{"norm": "layernorm", "norm_place": "pre", "attn_scale": 0.125, "init_std_qkv": 0.0213, "init_std_up": 0.0213, "optimizer": "muon_variant", "lr_mult_o": 1.5, "decay_fraction": 0.803, "final_lr_fraction": 0.1, "train_tokens": 628300000, "max_steps": 4794}
MLP neurons of a small language model. Each row is named by its layer, matrix (down: output weights) and neuron, and shows model dimensions 112-175. Each number is 200 + 20 x the weight over its row's rms, rounded and kept within 0 to 999.
A block is one neuron, or neurons of one layer that tend to fire together. After each block is what it responds to, as a language model described it from the Wikipedia text at the highest values.

L2.down164,200,220,165,214,196,197,205,186,217,206,220,213,186,211,167,184,204,225,151,200,223,199,211,206,176,200,176,205,221,200,203,233,175,222,191,196,217,199,209,219,222,193,209,184,193,220,205,178,188,189,225,205,225,197,196,204,193,228,211,176,221,186,194,224
L2.down382,194,185,176,202,183,208,177,221,207,186,232,165,201,195,138,214,196,197,236,174,192,232,210,192,192,183,211,219,210,207,198,184,206,180,217,225,153,182,188,213,196,158,208,215,189,196,210,203,189,237,202,177,214,201,184,191,204,202,198,170,191,193,190,210
L2.down766,221,220,157,196,210,187,215,208,214,219,217,209,201,192,196,174,198,200,207,204,194,188,172,176,174,212,203,199,186,192,177,189,191,217,216,211,205,196,195,178,204,169,210,180,216,206,217,186,188,211,188,216,206,201,199,185,205,207,216,202,171,200,191,204
L2.down1189,232,199,205,166,201,166,225,230,219,194,199,218,242,209,183,237,176,189,215,194,194,191,201,183,157,210,191,216,175,199,193,204,178,182,211,192,220,194,220,213,207,209,217,190,184,221,223,179,222,202,205,177,216,195,203,221,214,194,223,195,197,219,204,185
L2.down1692,201,203,152,205,204,164,221,195,206,197,193,234,190,177,175,212,195,206,183,209,185,193,218,196,194,222,230,204,201,216,211,184,172,206,190,170,206,180,177,187,196,173,223,199,220,196,201,220,158,227,157,133,195,193,210,183,218,185,197,184,149,182,220,196
L2.down1714,208,186,201,205,228,207,174,211,195,243,213,171,220,186,183,186,227,208,205,192,211,176,185,215,172,165,190,174,221,198,218,231,190,191,206,197,221,174,207,210,210,193,187,206,222,234,229,160,227,221,176,187,227,198,219,179,199,190,198,187,181,207,191,249
L2.down1781,170,165,185,210,194,209,184,205,232,209,185,165,200,204,189,193,188,198,194,197,220,227,159,197,209,198,194,203,226,193,189,195,191,193,189,225,202,195,187,172,193,200,223,209,204,226,198,186,164,194,199,198,207,225,210,162,205,177,194,171,181,171,198,225
L2.down2152,223,167,193,182,192,176,170,187,209,228,194,213,240,201,196,220,199,193,205,192,196,217,209,188,168,191,237,210,205,222,175,199,202,163,216,177,200,227,204,187,210,206,183,214,207,205,205,207,184,202,193,217,198,195,202,221,214,202,208,171,207,198,259,189
End of names/titles

L2.down149,236,193,177,170,194,210,218,234,226,220,172,171,199,201,221,226,207,186,189,219,196,206,203,195,194,196,229,231,195,168,203,212,205,162,189,209,230,186,186,196,185,213,238,209,246,164,180,175,177,222,189,191,170,225,210,212,196,181,176,199,225,187,195,205
L2.down430,219,201,212,194,213,225,206,219,197,217,214,213,197,215,216,160,191,213,198,211,200,188,223,198,161,191,191,200,167,193,183,201,217,157,229,197,228,212,225,195,213,181,185,196,223,203,188,172,204,197,220,167,227,171,166,205,205,171,226,179,227,220,196,214
L2.down1004,238,187,195,233,217,186,204,209,205,190,200,195,216,201,163,172,219,185,186,204,212,228,213,211,213,206,196,187,230,182,197,192,208,222,186,203,196,236,174,200,170,203,225,216,187,242,193,225,199,160,185,144,201,202,233,211,190,198,195,188,191,203,198,223
L2.down1432,211,177,213,220,210,174,187,199,170,159,158,220,161,229,182,198,171,170,192,217,203,195,223,195,188,211,175,207,204,184,177,185,192,245,148,210,187,261,182,220,201,223,188,222,194,176,233,180,177,220,205,228,210,196,199,201,207,169,186,199,215,186,215,181
L2.down1979,248,217,186,190,208,165,208,206,190,168,214,153,219,231,203,213,250,200,202,187,206,206,183,202,181,226,228,205,200,199,142,234,195,213,179,197,204,193,188,246,216,228,176,212,209,179,208,156,178,192,190,183,203,191,193,198,228,176,190,226,189,204,223,211
L2.down2164,211,229,205,214,235,231,219,244,176,186,189,193,187,257,186,175,212,165,184,196,220,189,203,201,180,179,203,214,201,207,201,195,188,217,184,196,221,209,162,191,201,227,174,187,222,174,172,211,177,218,178,183,188,184,205,205,208,164,202,216,194,197,152,180
L2.down2191,238,232,200,222,211,197,205,221,219,224,187,196,200,227,160,194,195,141,218,190,217,202,213,218,194,219,218,204,215,157,204,236,212,213,182,212,192,203,174,188,212,228,185,201,204,214,222,185,186,189,195,205,214,230,194,204,236,201,166,204,202,180,167,177
L2.down2443,232,219,179,216,204,203,197,238,159,170,238,167,233,203,205,256,189,216,220,160,219,189,196,219,196,198,207,189,229,219,167,187,192,229,189,192,208,232,201,171,230,226,173,146,210,185,212,201,201,218,200,194,200,202,186,188,235,165,207,218,199,208,208,204
Word after "the"

L5.down1660,193,178,222,236,183,216,228,222,208,192,246,166,218,163,225,234,190,196,224,219,203,189,184,231,191,206,156,217,195,202,175,203,228,216,175,174,193,167,171,192,184,207,175,208,233,213,174,180,163,242,180,239,206,191,184,190,218,166,203,213,207,202,205,193
L5.down1680,204,190,209,206,221,214,177,231,199,170,199,179,180,166,227,185,233,221,172,212,201,189,179,200,154,180,197,207,172,174,221,182,184,193,197,182,207,183,195,186,169,211,206,207,198,183,210,216,174,173,213,181,210,159,191,199,190,202,227,165,176,197,182,213
Decade and century numbers

L3.down231,207,192,189,174,237,248,196,213,194,196,211,202,172,183,216,219,220,221,231,198,174,196,223,201,180,179,183,202,233,163,232,199,195,182,197,169,198,190,186,206,190,184,182,183,193,221,183,231,195,190,203,197,164,262,187,217,211,180,231,201,196,193,209,236
L3.down285,206,197,193,195,205,193,204,199,225,200,187,228,205,195,185,209,177,218,182,181,184,213,189,199,159,199,215,188,178,202,222,192,189,181,185,235,217,195,195,190,186,226,223,212,214,223,182,227,204,221,187,174,170,189,206,188,178,215,211,184,189,210,207,208
L3.down1249,213,183,191,208,221,207,206,185,201,204,187,211,200,191,227,189,184,200,186,175,187,209,213,219,145,219,196,195,203,168,175,215,235,164,192,224,205,184,210,201,239,211,192,205,197,180,191,195,189,177,189,188,190,197,188,211,229,226,211,197,196,237,204,201
L3.down2454,230,183,236,180,229,195,195,198,206,194,199,187,238,198,180,212,174,211,182,184,247,183,166,256,199,194,220,199,183,200,171,200,194,214,166,203,171,201,194,183,234,210,225,225,220,158,202,203,165,219,232,173,223,172,223,208,211,216,192,210,173,187,225,186
Word-final subword pieces

L2.down516,205,178,182,210,206,204,190,180,240,206,203,197,194,217,189,222,197,215,216,189,174,182,235,191,215,203,181,234,193,240,212,194,210,188,204,205,183,189,223,188,212,191,204,207,217,224,199,200,209,197,218,164,226,191,179,211,186,191,209,222,195,157,234,191
L2.down764,221,188,170,198,204,165,218,201,193,201,172,227,182,193,197,185,180,207,206,235,185,204,217,209,211,181,210,230,215,187,197,194,190,235,177,226,216,223,178,197,166,170,205,222,201,204,221,190,235,205,185,222,189,183,203,206,171,193,201,160,222,213,214,238
L2.down1574,211,205,179,202,200,202,202,219,206,193,189,250,233,211,201,231,191,210,191,168,210,222,180,188,257,201,208,175,171,245,230,192,186,191,197,209,196,196,191,205,191,175,216,216,191,204,228,206,196,207,178,197,218,197,201,199,193,237,141,186,198,209,205,171
L2.down1749,227,215,213,199,221,203,187,186,196,203,229,202,224,202,228,224,182,159,205,230,164,184,220,188,208,198,163,213,202,186,196,203,198,169,210,206,191,207,227,225,197,174,161,206,212,201,156,227,169,172,219,190,207,162,223,172,176,205,184,209,215,191,228,227
L2.down1985,230,204,192,197,218,213,159,211,243,192,235,187,231,208,190,192,191,202,175,222,208,188,201,218,207,200,205,223,171,172,217,188,170,176,204,166,221,178,200,179,202,207,196,234,232,217,166,173,198,153,204,199,193,209,224,216,215,225,193,218,173,212,246,197
L2.down2011,202,184,186,179,208,186,225,180,231,212,214,168,199,216,188,183,164,181,181,227,199,146,203,197,184,232,162,192,208,216,175,181,217,168,203,176,218,232,214,190,241,228,198,214,160,204,226,216,225,197,220,224,176,213,180,186,217,245,154,198,181,198,199,177
L2.down2147,199,196,213,180,200,205,209,229,187,194,190,187,184,242,171,201,212,203,191,239,195,214,215,200,169,191,208,214,181,207,193,186,214,176,228,210,211,149,176,213,180,233,215,195,177,196,189,187,162,188,195,201,204,241,200,211,211,222,254,177,134,177,209,199
L2.down2492,241,176,204,229,214,212,219,206,201,195,201,170,231,233,217,212,203,161,169,208,206,199,208,216,173,212,193,162,170,225,200,183,180,199,212,190,200,160,217,180,211,159,237,217,199,255,181,163,180,176,182,194,150,187,226,187,205,186,207,204,169,169,240,187
Subject pronouns in reported clauses

L5.down911,208,215,198,160,178,170,197,204,187,220,199,150,195,202,186,219,173,217,181,221,172,192,193,203,193,199,195,194,154,209,223,201,232,197,208,205,197,176,204,245,191,217,206,203,202,210,186,163,177,177,247,157,198,200,220,192,213,196,195,189,205,198,170,193
L5.down2253,204,202,214,256,224,210,210,217,162,185,215,205,231,208,218,200,169,177,178,163,222,238,213,200,204,203,210,231,196,186,183,222,211,176,212,181,190,149,197,199,202,194,206,170,209,195,193,163,176,191,192,182,210,232,230,219,220,202,231,206,194,200,226,213
Mid-word foreign name pieces

L3.down264,216,222,187,180,205,197,188,190,192,158,180,174,222,200,226,192,180,219,185,174,201,219,216,236,229,185,209,201,192,178,193,181,209,229,173,179,196,188,192,208,186,154,211,234,234,181,204,177,176,216,178,210,206,216,218,201,204,176,182,193,175,200,211,200
L3.down558,222,235,187,222,194,206,212,213,197,190,215,204,200,201,189,205,210,196,207,168,220,226,192,232,176,185,215,208,209,200,201,177,216,198,165,213,196,185,184,203,203,194,198,185,191,169,203,161,160,197,200,208,185,218,198,205,182,234,240,215,216,226,192,213
L3.down1553,199,188,212,189,201,201,184,219,222,215,198,194,200,173,183,191,212,193,196,206,232,207,180,203,184,216,222,184,196,228,215,230,213,193,207,191,230,171,176,209,209,192,225,186,239,222,195,233,174,215,239,188,181,150,159,229,219,208,226,200,169,223,216,194
L3.down1607,192,174,200,179,225,159,212,202,199,196,176,234,227,205,203,192,192,207,221,208,210,192,188,184,215,178,208,176,166,215,227,187,228,230,211,201,183,177,221,183,181,196,205,189,194,221,209,235,206,184,231,181,195,199,211,194,197,176,194,208,193,205,207,200
Year digits in headings

L5.down618,168,248,212,208,231,197,234,204,201,181,180,228,235,197,189,210,214,232,209,196,212,190,214,188,236,198,174,194,189,234,200,222,217,180,205,210,221,235,165,162,221,220,223,204,175,173,172,198,220,208,186,205,206,214,217,172,184,199,191,169,207,200,249,218
L5.down676,214,202,172,168,195,212,175,155,196,211,199,228,201,208,179,215,209,229,225,163,187,211,203,218,158,182,165,220,172,190,188,183,187,205,195,223,201,220,197,175,219,192,197,231,196,212,191,216,174,194,212,207,192,219,242,212,212,239,187,180,183,168,209,178
Clause subject before verb